Weights of a small GPT-style language model, trained from scratch on English Wikipedia: 3 heads of 64.
MLP neurons of a small language model. Each row is named by its layer, matrix (up: input weights; down: output weights) and neuron, and shows model dimensions 16-143. Each number is 128 + 24 x the weight over its row's rms, rounded and kept within 0 to 255. Numbers have three digits each.
After each neuron's rows, "fires on" lists the tokens most often at its 100 highest values on Wikipedia text that the model never trained on.

L12.up554:105142139134124127156144143121115124164116135159124154137095116157140145138100075101114120097130106148142119146128119163130120138103096081117133154094152153130137130123149110103135128130115121180120124125119115135131109147133139124127163140078115163155126126140131155136084107106127111108118062134141131125140194063127090175119136147134131072153116130122121124117153118173077103140102
L12.down554:162136153139123157105123121114113126118153177106132161121137155138133134146094123125071152111137144110137102134125111106144104109113137143121135090094129138165131145127098133119177121120095112138057140172139119142125043153120091134160124126115176135165145094098137161143104131117145127122117100167100151130157135122104063125137097136091114148102118130142138114136107120134097169118164
fires on: " where", ".", " but", " ."

L8.up278:147103125111190142112133123111137164123180145168118080117107129124097122102143115151132129110144112138133182123139115172112143130143137103104102130136144150098142090150173126129112140156112100123133134076099108159117144117105158138141130109095138173183101108148151168083102180129091089150086139143142135139119174107161145136159097133136126109127102107124136082131118126154085095144111
L8.down278:133127134166086087100116083153142128145106125132156128187122121161099107108123092117130100140108158129170110110140124137141124153138169149149166153157112116101172072119113138160148122149136132155141099065091172133156157097133153137135142146107098069130116123098092147147096128157108110118151107161119095131111102103138141146157127109123126140158156126113151132168155123121119159097151
fires on: "ively", "ically", "go", "ily", "orts", "ately"

L13.up229:185139163134074165103104149105184121094098144121130131158103145161179196130155140112162123117135118146120102142122114135128102102110138104126121181110150137126150105132108127137156137162120120134125129122103104138125104147098120136152109098114156166180095092117112147133080121111132187144125130133103085116135115149122108104113116114139101153135110092132154098167097139165072124133118
L13.down229:116139148107131133089134102147146058179100109105168140113113144095136094141092104125117115096133083176133120167117152112125115125115111135131119163153101147158140138122132117125131103078168081142171138137163122105157122136130121137139134095100120124098117154138102126104107155096162152122081130132118119145119136129104129114089144129128159111153094134129125160144145128085114189099113
fires on: ","

L5.up597:151118122123155170172155166106149156134145135128080109145072126113132129165099104148149131079119109128150140116130145137148143124136142096113102126123147128103171115118159104108094136145122058111102126126105141159139099120120144145089096142144144124092136124172113074125103105125173154191149146158139116113121138136137126133093115156119131146162054140129115176145107088095099126141150
L5.down597:110080119100107133127130130122122062132085131113103124124135107128135137153103095114138118111138112149146137112114105124122156117142108102169103134116110182148129135131123138154141126151162108112088101106165131121180157161091094125154145112120139103140130099156095145178131126144133133151146109099149149154157125125176095125124106134120143142111134078151140138133074136115068137111102
fires on: "%", ".", " %", " ele", "th"

L7.up653:160165114135162135077126120145168127153122184100122117139090152156144083138149106130153092132132111125149128143108120131107153112166116095133133124140146155119100163101134120161127144138119116135110143135089145149139115109109127145153105146124133138083180137130113130139115094133144114177117079083179089145097126105142142133114083150130123126189114108114113160131146113092094126139126
L7.down653:141141155121128115136126137156102124116112098093102127083153130125126147108119176173103154143138121117166183124106127103157097118129144134128138107148089145147145104166083150125162127119142089105148132109152142121125135126086128148147159137141082125163148112084113120125124142107158151087122138108099186139159137136093125119142134140122153104085104146110135125179084127164151139127156
fires on: " dis", " ent", " def", " prot", " inv", " comm"

L13.up345:143131128145082151086106104100152170095152157152065131116096154156169135121146119111149114138127137136099148161123098155118129124067125098133148166090117114097119130146129116149165147142121149138110181109056118146143121124150101160142120152081152140135107137148140123131092126113156140139098077119135107087129140125116092148154129113101140119136121114136162123127134128164098118121140
L13.down345:144095108117127151113154124150125082147099131121112153135117084154164136131142159078087117112144123169130134142117155142125114098177137122150079131164108139085131132171133112103118133166119104126184119122143116121134116123087072124092126122077128144151107101131106143132084132110142130144076175134144146132147135145079113139121155096117173156111134118122129209160146141126141123118119
fires on: ",", " and", " October"

L5.up326:101133134096179140112129161146140114079152142109042152096128109147102164121185088123132136175137112129139175147103109161112152118132134117141113141132111115109143138155170140149138135130102130122131169096123123131127119094123129119138121125119126175180114097099162158100085126124134146107114154134170143127102118089162098126166103140167133086118145081104093154118136133169093095108128
L5.down326:129124120080145127101139119160162109141137101118114162129157096141098086138110125081111119119091154131181126093106129140096166107081132143074135129150125101133120140162080132120155167155124112168107115128144136144118150086122132096162143123158126108125143098080117106154143090103123167164110133142135139151177111155154163134138147108137166136147141137097112139140149118115105110115117
fires on: "ively", "ently", "ly", "ically", "ately", "ely"

L13.up515:112124124159093131103137130127139062102102118147118162110091147163153179147125137138135125157135082137154111156130155128138119146132119090144136209143104163143102102122146141106130109137096101190145168094126105137157127113125148144131116139134120138093110121152107173128094092149160135113100144126145133126127141096104112109123091144113133083127101104129112152105124126129120160102098
L13.down515:136086147125144168133089130130128111145132139076152107091156145124096112125169126139129175142116151182147105132134113108163102171094127120108151073115097098139160120120104145149157148124141106106062085114128138171136146112142129117172143118129141123112087137125132123149120117094139154110150165112109139147154109119135109130127089144118098160125143167144157108132113140119128169137127
fires on: " of", " that", ",", " and", "."

L12.up84:147135140131119148162122125122102160141094118132098169133127122155170136132122137108129097151136149116130114143110119149144148090122140071118151147113122154137117157136125109088169142137113127172165133084092113149141121158087092144128121145087129125145113118154120145128137124123129104127117088131093136079126157091095087119152107105123113059140122162107128084123143120187097118151082
L12.down84:124161148148139117120163102124166105132109131133110163105159141158169129147096106125097127117139119148117125121131116077122101148137119175146137106164100130148131137133116166132099129121100103136097147130135110107110097111169117178167078118145152091137185151131125165136095103142139121101141127158124137146135161082095057132117100117124111138111120141129121123078100147139087152144136
fires on: ".", "==\n", "\"."

L13.up173:128153111152103097138123118123139131117096105083168162144096104145142145129163150136160115183132181155137144162108148111073130133177137100105131154123111180128114124128096120104153117113124143187086127129167113144121118087141120130132089125133155139129100104152128114118112094148120153161141140110110119202125192122153077133121099103090097116154145097132154099153083141183128141117147
L13.down173:143081143132132097112100115116131140129140126140162116158150143144114111115134183152137159126128122132139091154125169109122086130160076153113121099141126138150129120112102120118118137118123113045135074154154136127134141105132101115074134112089122102086143141135098106141122122135148101111139167123149140153128146108125131125160124083133146146108146157120119109096153124193083116141136
fires on: ",", " (", "),"

L12.up240:138126127111166125094156145104157136137140126104102139128104120179136150140134116092083114151134136141151146177135097143126154144100138105125124130091112136112100137143160118188187139163096123125147157092082112160136123111130138183162105198077124147127160133104136122118123133128151095166084104130122121132123140055108127142150124121123125122160135130102132112123124131174066127138140
L12.down240:118115131101147141120171162145103116176094137143141112110155116124128087107114124153105200141138121126194122113119135133106131164145157121110135108115158156116123185127098101103084131136126116106183106144155127115100160110112126068153143134175122124118117131129156107103163109100108147152116163120145133154147127152084172120102116111131147136147102157156123130161126138085110123100142
fires on: " years", " have", "ations", " that", " has", "s"

L19.up228:112144083133116096097110146094158121142129121114151135122094124129182086127138134143153146118103115116158138087124110116099188138132149106183149146106148147111111158117120119142132140125131149097131153081086136147103119132095111153131111124134083146143106091110099133114147128115136098143144094093162159108134106113150080161135144132130179091107130140143125120113162151122103161116085
L19.down228:145137152116104156123100152145136136142156106089150158149107142136097153121113096129101139139099116139112146154141118125183087157129140110085097101124140176158076132095131098123116075133153161114142119190151110147161165124131128107101121104099173138100144121098123162143136160128132164089123128150111135131127134119092152141134141117106141136132130161226112125093132113125169141080156
fires on: "T", " as", " of", "-t", "-", "P"

L13.up404:131122120138125127134153139136150115080080117112180154117124116146154136122190157127105096095124133146122127135142160117145128159101150131125126095157103154131107139084126135075157110117147110135105085119139123135113156131119129185185088132158144145087114118136141140100113082141140104124094093106077103165126127087137100075119112135147117116095092065118117156118138124116134149120135
L13.down404:135121140161132136132117116130133135115118084106117134112152139095083077114117110137155155123122147124126102122133182119111139128134110135161143113179131122121134115087147105114093132121142155119122122136161150157133171065134115080113171142154107112106165162108128121143152121104145133103165151167145149144169152119133149132123133081149128129143133133126070113133133130124098134114105
fires on: " from", " but", ";", " and", " |\n", ","

L12.up596:140171120121125090136137104156159144102094103135112152131128166109141146140176147128137153106132076170103133126092097106093135172138161134118119140108123182150143147131117137115137147140141121182119088105169106122089119122102103078163131147133116096118098094172109114111172116163144143130128146088159135184125149134138098099130123106138118091147138127153146096116093126185143153144102
L12.down596:115141129148147091127132145137115183176154146146118124117200176094130108152136146122143098202124115143113131134118173118120132094146124157142102175144089097139134142123160126157104100111117131074083135135092133093104129103146131118132119124129076113105120179136107145065084104176109138126121135094134127091138136148119157186121087122127145161166120119129107129118129133132129126110127
fires on: " |", ",", "."

L8.up678:139157120090117111169143146123197139126091141103126143115079133112166132160157119137141132151118123124174129178099118111117154141110174104148141130147113143098159118133133126122151132118135134156117137144108147130133118119134100101119117140121116117190102097124101119160134087099102195112140141128119139128129140133134103086136142145131156087095132167121105109121087122122136147132127
L8.down678:140119143121153106164138139087149149093096149130130143123126115101137135097105132140082094115132150130100126096145128117096146105110140151173153095153114107137139180118153138119139139132163114135092122129139169146116090095188144089091121083122133164116130134093109136105125115117136113182119107070120178143104141175123131144136154128083143116097134192096111112142177111103131138106158
fires on: "-", " (", " ", " sub", " •", " UTC"

L11.up703:148103091097114155144119165132146089136134182115160096143148141111125127106147121111138147125126171119131119189121171104118140136118116126106120147126114196078125145145117097123145113149120151144115145156143148108110162134142106119135132124169162142158119105158147159144156113118146186070131108094109119156106115160142120085118121129089132177115133120130150119147072125070145121141130
L11.down703:110114100121116138116105097130099130086165134145123162149097135182142150153122114088129100073135136115170125120122158113104103118167161061166143113100102173122110140121101156156166116118122136138147135129102086204128117133128128143107117150177110136143090098139146147118120107087166139109147148114092143131106161141113136121104128131139120123160131137134111131125128124124134146110095
fires on: " Br", " the", " The", " L", " Gr"

L8.up165:162104107101181119063169151139166143148149126077143160119079108102123100170103132117126139081131091118140140147139120116111124148114157132111116108102149113140095078120130135166114142169131090091152162147139121141103168135125123128119108168115089096142174136145159109110159104113122113173119107122128114132129134105107133137087123146118119138134099134127124174134137118114129122163137
L8.down165:158149132152170119089102133121105112159133126088087126120130122121099150139116154152140148120108114087130167162120132160112123145119167134089139139142138175153149141144159166139136121122124113125119146129122149139157167116119098096087116113122121132108221118095147110118139164127138120149124088117104130092153103136109088152101196125127110110125092133105122176172102129111135095123081
fires on: " ref", " Reg", " had", "eg", " Dr", " dep"

L23.up230:099163125132118147113113119129107126144171078113114126158108129124109157110125142119096149145160122148097097152150116085151165103110130140103145143116129179094128147115161078146147145109132088141117141160127119151130165162143114126128130119120093125102133109099130129114116123099133126078068109100155126137111093145149106089144198108100171115067103138130146083157103134129167185132111
L23.down230:154153137073139101124131103090146116108175169119191111141129127115159118145108142099110097152106132136166166137096122125111099123136175140145076108138106116132118104148145092119123146130133117116133146153154105112152161128072119144156111123164128058138138160113128102108136141121116122145169107089099121161172146182122099153134129091152123131146118141160094143094136088141105111184070
fires on: "F", " n", "L", "le", "ep", "l"

L11.up197:105146119131127165151136124130139184101137155167085134097125158152146114110167147141152099137129154127105155111139124163139116114099147057122111144035139118117135120126144139161160187160138146128147168093112120140128100130071132149159127159094108174182108122154058117129132162141090111099107087146141118089134142125093120121125124138110144109154114143120136109116115111173119127146152
L11.down197:150137146158167166166121147110134130101108142097128134103090114171177170167138115155114133114142126105131124158138067129115113129126140146138107101079144109139119134134128133158130108105127152168104158127119106103152082158164144161126079136126173138143159104146119184167111114088128125110115109158128136124133124138110098144134129105147106125097141143113133120093098120139084141137133
fires on: ".", ","

L23.up171:133149138110120138113112132111086102143130160107127141136127127093131161163105163126126129087141100155160124110152127110147106117096147109052124157166127123119116068107173125104139123149137083152113154107090109151125109147140138123150138101107139128182118080121147153115164110164103086079119135126146115126093129104140094139092099146096172095142107096139181115114109112085148113127132
L23.down171:119118103161130161143163113134114140147128141140102138086168146088116131134162131142150103127150170126101138150087143120183143114098144108082105147135116194116139167119175105117131123133137159153108175157110135114050146146128123095082117149111085136105148147101074094110098113077111117119097169118089118149107146130129097126146126113168141148141139172108125133100150134138139100162093
fires on: " de", " |", "|", " b", "=", " |\n"

L17.up8:125161119126096122131136185119151131124091113138106152150154107132133175127141094123085084083145147139113132177130098159107142148133156099082145136110121167133112121124123115142147121177142124143101157143130137124132150114130129116191107086114146165139151104132140143128094110123097071121130130154104099143126092133114126110125144154136113140143096123129125118082103113146114173169124
L17.down8:143114121131149112118130075119099141154149146112093068141101139142121117133119155130152171162095131122128105122172147155123116115099113131144124094133130117088143091135168115145161127106115144117150126104186153147150125127125128124116094154129186113171101135162071082170125122149122142110130130164152154116152111169118149133097105134162185132098140160194159138137138157102131118089117
fires on: ".", ",", "b", " G", "c", "h"

L11.up681:131130129129102152115107122137141165146141124095140093083101110147115146101101070129108146189108172129181158132153110138141133128156154116122144124155169094144174179144113132152118141126113171147101156141126145134154082100120130155149106168141137145092152129126151156121132112115115145104114106127093125196102147156161074102122084127134123147097113127119110094142126136138105139140139
L11.down681:148110124122115141137134120093097144142114131092124146194140122146150116094104102048141145144128131113157149090103078108129137131099139086126150115166127156122142132156138159099145125134099162152119157143152165108184137084134141109135146135150150103051148117157142104086155128082125112132087107127132120170123125153180114113106091094143129123155111136122133138131122131145152156159118
fires on: " sp", "sp", "-s", "-d", " goals", " reb"

L16.up407:118129136166112098125135129137134092133114120134162115127107098109137120149125125126139131086101088141170115142127136113073137110135093089170132132129142145105117128124090079135116113144166116102125130082139100146147119147162099135088104121091093107121116118145128149125165122106128155154139112121139147154107061115137085150134148141140172142138123138124114130162135143090117144148117
L16.down407:137114167144100117161089153117144135136143157096146155153077130101178080119110140143167204092119121136139136119167140147109149129162139137139143126153149151153134147109113109117119099107118167157116115124135113158145126089143130088141104123100119153104150105151124064102138133159149085119136098112131141098147131147144143115098144152086148162121141135177116129120160143137120118130080
fires on: "R", "T", "P", "St", "D", "t"

L17.up221:149122119106104146139075129121117141099108166124145121147108143131172090132152087120115162142169144131178093113134185113191130140089151093154131108124097166163146131142116106139140121123127131142114121093142136151063102131144120131105116186119132150138130116122148153085098114155148173134161129114123118106108109123114143067121131063056167141133146138142140123170112136137129131133158
L17.down221:111151071129167123123128144139133139154150169126112124154101120100136091101100119131117145124125120113137118171165142114134106063175127070141102107130118128114111086090142173102139100129142132148134111091132124156149123129120103099144099128157170130119163186134131169111163161089099149126159152104110077127101142117171098113169117107141139128107127119100160106129145100142120106117153
fires on: " R", " r", " ", " a"

L16.up109:116129142151134112113140143105170146128132154141164170125086103144141174135116108141172098069133107109104108126137138103104106102109151113064093134079121112108142085151126151104130139128104112150148107140145129118158108136124137145155102135127127130118135140161117131139104117172110127139092129118150177130125148096120141119113125156117122120154107108137180138137097136143146144117105
L16.down109:152167107121129147130140103155142117141109157122117136119148154125112079145122121151141137146118155089133087119160127172173092078125176111105070122125130117136131123121118145129151131128172121118136150149098177146117138097137083108131144146150134133109149145112114137105124108100143119089128114130091085104104133132142124093127133089144099127146176139107142149131161119137175119142147
fires on: " |", "atives", " members"

L10.up131:127155154138158149143090126101150130164126141103129119118128102156144109135077149093171081103147203120154106165123156089125142112120096104078136134099159121136110132129137095135102136131152147146121114117128128143146105110139125128127124167136177152088182114146162097111139145138183140125126046110135123186112099156154144162138075146124102172155133103142128107133135123122058111154135
L10.down131:143124127096154123124155138120124123115099142140128082094131120133197080143119149119081139161124116157102154103127162120131104148178131107135157160110100156141146105107095144122149106134085096118093134159156121135135141126114109128143115135089167139136146161109095143128109121129136118132125170137121127098132084121117118049133105176113154094139096124123160130158115115143124129111137
fires on: " comm", "c", " Bu", " inv", " ent", " dist"

L16.up162:119165098115090144119126179107165101100081111141143162158124115151103145147125143106125140105142119158110130096134134128125127150143159094089125134135139159107120098112151118116128118148104122121065134113128128148144111082162167099112092135146138171172126133124186152094038070116139117139107110120174132100119156148111103131120111154142147122126116151149124125152139128128116145121136
L16.down162:116077107106114133126161148123097107157128151137165120098164187092139106116108109140120153135114144157170106170136132092150123149140145139146075135115105144146124109114126150093137129134130132090122102112114128178153136137147105122121079096102162103184145122138117119071123148156135138095102169165141117116104128144143129123094127108167156126101168143133104171111127121115119131114135
fires on: " S", "S", " s", " H", " She", " they"

L8.up698:176143101095183092078129118112158126156129096116138156156104132151093134177142158097072132134149098131166112160136102139120124151115123121123109072104118124147097156126131135179152123143108104110179158158107119124090173133143113154134102149138123121108147126104140157096139098126113096182108099137114097148128159092133102091138118114085145105156130096110111156150168125127144122138141
L8.down698:131121151140155124092126142107112119117104129131152152147154160111152092156113181134100147129103157131087130146117154131112130171181130170114067147120093157159102103110117136131134119135172145122101144145159118085126145129115164112081169123150095116132180137150147154100147146095086101142131104100111110119156118163150104108111132134109134092092135143112166141168131147157117126123129
fires on: " had", " has"

L11.up729:134124125092173130104117129114156150148184129116127142128139145135122134135167191087135126125129139109199150126123131131116142138129122133108114153124099089076123131137163134150160125111095106110094196104076113130117115101201096144146102120073155162184109145100127157102072132112126115104114116133125116132144119074118150127158119139157128123155125121109109102121183130165120106123133
L11.down729:085128145154153106102147086142140096137084125127132121137127116145057066136146134140147118135133140146102161073119114116090118105120142133137113132142122125150120125173097137170124130145121120132160128151166110106125112096112126096112155084158113106100109163115142104162129114133133171126156165087137130123137124132136176132115151112135135115123120136094118140149147132105142117136158
fires on: "ly", " been", "ively", "ally", "ially"

L11.up745:151129147118104128095128144135156125130085197109131125155105134124154156143130100143130150163138140121137122150090130117136162106087158131131121123103132159138139109139111139127135135126162141160152151139075131092141072121138130183098135131217134127157122091130169153156157091146106120097150120103110125137126198122143111083152152160120102121093127103120106122134060115119150129136110
L11.down745:133131104129105161162065162133106091140122117109146127170118146118143110115132121150115145103132159131110107139093136094117152144144133103154153071106125125166152103151098145128096127143134153100164134141131109123104150108106182121117153147186152107133124100132114045100085154165125134119126134176106130140120147115113115121137156131132135145124135130127095113070163153140082161138140
fires on: " (", " ", " and", " the"

L5.up299:162134117159164098099136117092156159116123175144169125149064175131136163104147114158145142120131101105118106139138110115072121124113151126120101120139123193097103104109149139137112131092117115110131156122169117135139126101127156163069117134134168126164154144173160140089101099137112151129119161093183113086145137096119113103084144138127135112181119134120135129110128135112155113139125
L5.down299:095078136157102133105091108111121097138102150119164112079165119159114098148116137164093143112132133134135148134142132132118148142117119156137143147134125132145147158100142140077134095131136149138131072158111144094106129131114090126112101144167122112093143110138168109153101140115143143120147110140122138134108107138125126072159068117062148102096139120102123127141184111114122114124108
fires on: "ities", "atives", " were", " those", "ates", "ity"

L16.up165:144128088122136141088092139135116157119139154124145092118162123124131117170137119105159191135140154119141134125133143142156140163140160126140105114124119173134127083149140104150112136153136140093107149120159120131090153123132111124110129131057150177144116139126173128083110146134157127105125111119066152121137103131128091120147154119171138141092097075115135089157108128138143148129112
L16.down165:093169099104128132111140122143121146137132139155079131085111136111130128100102066120118161136121133142147156149159139149073152115164113118140130072134119176111104119142117150140114145115094142152162127130127115149137133115111112111137114174119145122120177149126157118103111090165130130114169125132179083127129158086159177120134133129123113162167159097112084137162121115180074123093145
fires on: " ", "o", " r", "v", "r"

L13.up610:145144142167071127087112129113153152093135134130090161147100175180168145134149112127158120130120117150102127151139118113130122127103162086138133167083113122127141093149108147155188134163109106188111146120086102124159104134108120132147102134139150145160101118131090118138099129113108165140107138129146106100129120117119111155107111113096119123152110102152144103121104138189084145123122
L13.down610:143105114100093164112149120147105051147098104099149159137116072132165133158144132116104124113122096157191147153118135132121120137111131127168095131168087128142103130115155104120147116112161106163153107118142122130146108124165136154174108145105123130077116102147141144095102158093181151134087114117117135144097115117118088108105162103165141122121118125114113149160130127121117159121115
fires on: ","

L17.up81:187112093066066106129092133114137095140106152129108136111184091167127157175113116101126132121158112107124096122127160112154175142143143124099145110166094143107131110103106103136127160192131126133158144170151140134087174115126187096117126130151138154121165124162140177107145109120154116102137120141161130148116114141110109136101119157116131151115109103129145082140103129110156130114121
L17.down81:132141138145115086148155126148177156094143142112122079092128138134122147075109112136102130123108133157166120171141132136108109143153130125146111158118140176141105124091131167139127128102096110151162073123178082167171109139126096164127126085136145119106135131152117083133116114121135158139173115092104139109152140133131117109104107118102146136111141170146136126103153141118123171056073
fires on: " M", " Br", " Pr", " Gr", "ol", "r"

L13.up718:129139127162081145095129107097150127094109174169189126096115090113159135139165164110130092119127102146153149120132175122122151156128143108149120087170120128131131123125119148137164111149145114124081091113139131126114128090142115158192100143156110176123123118180124186084105103136121139156101107115111132133106166094110095131121136138126134110090142098129137164113130148109146120121112
L13.down718:139167112162121115164150101149143107130162140143131105126176135099107106173097109113151125119113130113047138123097120129135117106124110128153120134144167141123142138127146145114122117124156140138157136116116142132100185098119147085099137155164145102146165131100155120171179127116112138096100164137127170108179112163106147140116175137145093144089110131113090152126100115085127147110107
fires on: ",", ";", "ed", " served"

L12.up446:109120111126102161099123191104157101105103136108143120174119127129130114094150121113163169152105118122140108144118142147081152115121154155166128162133106102132136110116111121084115135130093112126106084130122116180125138128177140092111101113161154175165152103115151111123109084121135100111121078100143149100137118121134139166129147151135114107112062116131163125150160107109090152122131
L12.down446:155119086126104137181149135141125120159161130166116104104133163150113098126110088111089122157142141138134106135112122101138112127118164193161148126074111120134102153123117125099112141130087131092107114088112107114144114117136102128163105161144151102138155103148106124115172133135084132129105126134154158160107139141128140126103196186099100141092122131088124152126146113108141149129124
fires on: "S", "A", "==", " C", " S", " The"

L12.up537:158123124136150129115133161137134146103101107110138196163135110128141195158128146126106123093123124151126118183102141098119112125115135110104119146132106185105126138102131117079144144112086076167152093095123091149136143135118116159126105109137130118143106099143126179125126114131146161115121133088120123136111116066139071097180092157128112135145110092103137176154117134130152116140106
L12.down537:119125165110074098107100109129124089121157089130157088108134132108117086107129149107140166096118144136080129101116156162133147122181169156142122105159127112107154117153146135157128139108133162108144109152133135123155111127090108107129133076155108121090145149122161087130120122097103154128124146123102160097146112169144200120129127132107111100162136133154115149146126135104158143088103
fires on: ".", " However", " however", ").", "\n"

L15.up231:105150076161145145115161147120149141116156144125160115132129100145153128165131114105099119125124104152171122098132146161101137148141157110101137163153129173159118092129118123086096139148086097137100157093137132144130123111152140154137084115125129145123129134149122115143093140142129122130099137136121133117133143095125121101120189067134141132087112136149128093121118132189098160143091
L15.down231:152152149140138100148077140134105103137161162113082156137132171178110100107137100169158148150115128122114126145134130100121132132105105087129121102150156117092121164071164144197158135129131147116138093112145133121141093111127144133146113136148138155102138128150074117131111089134133129166173150169155121126125122121149130144133101145104111109098132115207137131102122131110121121106159
fires on: ",", " as", " As", "As"

L23.up79:175091150149114132094158162102144123137113113098093091134098117098141127185150082104133117163119179132166132109103110103138118118154171081104175148118130131113147111181131078137167108121150153174110108093138135122156108114115148135150119137117114114124185133135111141141077150094140111190127112148157095122123126114124134125095136089122128127118107116121099075124151104151151115173096
L23.down79:057155115159084109142145105112140125140093132093168149155167122115091121106116124105116165095160096128121166116103139118146121115124084140137199090098127133135134128139140125137141171128127161138166153148142114093125163082118133105132108149126144128122114119144134086093161139119137128118153124132098121170103110186129090188135122093154142137088119148086172165149137123141116116108094
fires on: " sp", "p", " Mad", "ag", "sp", " Sp"

L12.up748:128146086117124164164097151131142121109136148157129148105136154119127131131092089147195166114120123145112112098146168142143116119117156107133114117126126114137133111142154103086109132170075129152117121076169140116095142107143172098107107123150140124151155126147177111111087054151148168123142104124113150123116139156123090114115126138097170143134084127130135115146099132083083167141163
L12.down748:118076151118126060152125097128131132174125106169121138169155174117097115118142101152133143121116126153133153146135192100103142115123147103128149127119099129155091099108142096077059142172125141089133146116135135116123132094140084092118141136132135109125128162152132118148111117154153106130140138100112132135098133161162117114132132117142162114097141125163120086145108140129098128130165
fires on: " H", " S", " R", " B"

L8.up644:142142121110154133103121101134116177112125109100128125125112117151165159151155182136106121108132136160180079133131097079102132119105136117123142099072138170138093124145088120167143137086108121136128125128106098134092118163159074169127110158087116101094162123110135187092169107134177137131131130106174127103116132138167124103139087111092127108131142140119131105132133138150134131138128
L8.down644:101169136110142140112132127151120118106146111137144132136160200121129114146110110151110151122112092178121157131148105168099172183117156132141130122165140126136070107148115123123153130117079164107091133121148132097154113076139076180090131151101116092140109142131135144117123117131049102147163130096117121136157127146143126100096145147123116108114160147109114108130151155140104136118101
fires on: " n", " est", " had", " has", "2", " l"

L13.up554:105146082172119138135142170112134105077099151179181152114109100147176138155130138122138105093131102113089137156136162144110167142107137088091097143179119168159138129108137107099104119116120109180101140127116114120096152085149157148181103096157142135104134102128123159144069118126153098126099082139139121147104145139103110132118123116129130097078109116161132132130097134145119143141137
L13.down554:127087156168134133148118157129078112130138109117128115145091143116129096134115112133138155108118139156113118138135092104150117112129100129138130079112116169089139080110129119145173121136123147094118120127130147143112146125096132129085133184115142137152146144125099130150142115131087143113137134162147166124162160124137137142147147135112123129107148111175099148123069122119120099155129
fires on: " and", ",", ";"

L15.up568:140157117140150160083136123093158108148127120131160180149136106134170183117131139093109099092142151138131100128115135127149150132076121114074093151132135140175085133127136097107135146148131064149120143109094115132168131173146122189132095122117116106096119134163137175101104100111156132140132129098099131124096112119112110110127114128150110133079146111110156157135106128103126137141160
L15.down568:093080150144091160142132143151109141135154127126141105075115116146124099132140141157157155110121147129110110118134116105172137114151124145154192098110130081102178100125113097163113141142113143091168084132181143132086130079103158077122119098121143146118118125104115104127138110124126109119134134186149118089185162119129177151135149125139136113148143138170086104135139124136092126085141
fires on: " However", ".\n", " There", " Some", "\n"

L16.up762:117144139137131133124144150104132142144102144109129117116127121101179150115099153109117091160132121090135145097150175117116154160098095129130166171136125158112078140104139159155134145127135112111103160158109149139140142095151136140158090141187125128126176122112095159124109102144127082196119096120076128160121145098116129146087142146125163146153088161139133051137119110130093174158128
L16.down762:136112148153138096108166124113112159140173133131102100123165140137128096131162119142160158120119142155155121159127129152126137133103190129132089109115116090096153165141100113126131123130082130117157106111079121122108139120119150137034163162085130163098114126100113109127130105111102114128109104114146153098106151111098106148159139128137087113166126132142124178141164138110108156073158
fires on: "ig", "ing", "g", "ag", "og"

L13.up753:116153125131125105157142145133108143108126103070133136130107123150155158134159105159157144169131161142152126174122107115092086138128078107141128153137098180159142125101095151080127111141135093189097104125143118135094090150147143133141134152139146103129095118109099124140109107106152150139128153145125076154134160116183115125129143144124143077176132124133102092149097151157111150129126
L13.down753:161102152169134132075092118122100134149094138105119133119156106173145141097118157143150127147125132118142119117171111157156133161134133132133150111113102095119115151100069122145150129157136125155092072151159139165139130126140130111129135145101132154151138110145090103111125093133120136132133129130085086162088115140103142115114063143114098123109146120136120061145142119155104136126098
fires on: "\n\n", " =\n\n", " (", ",", " in", "="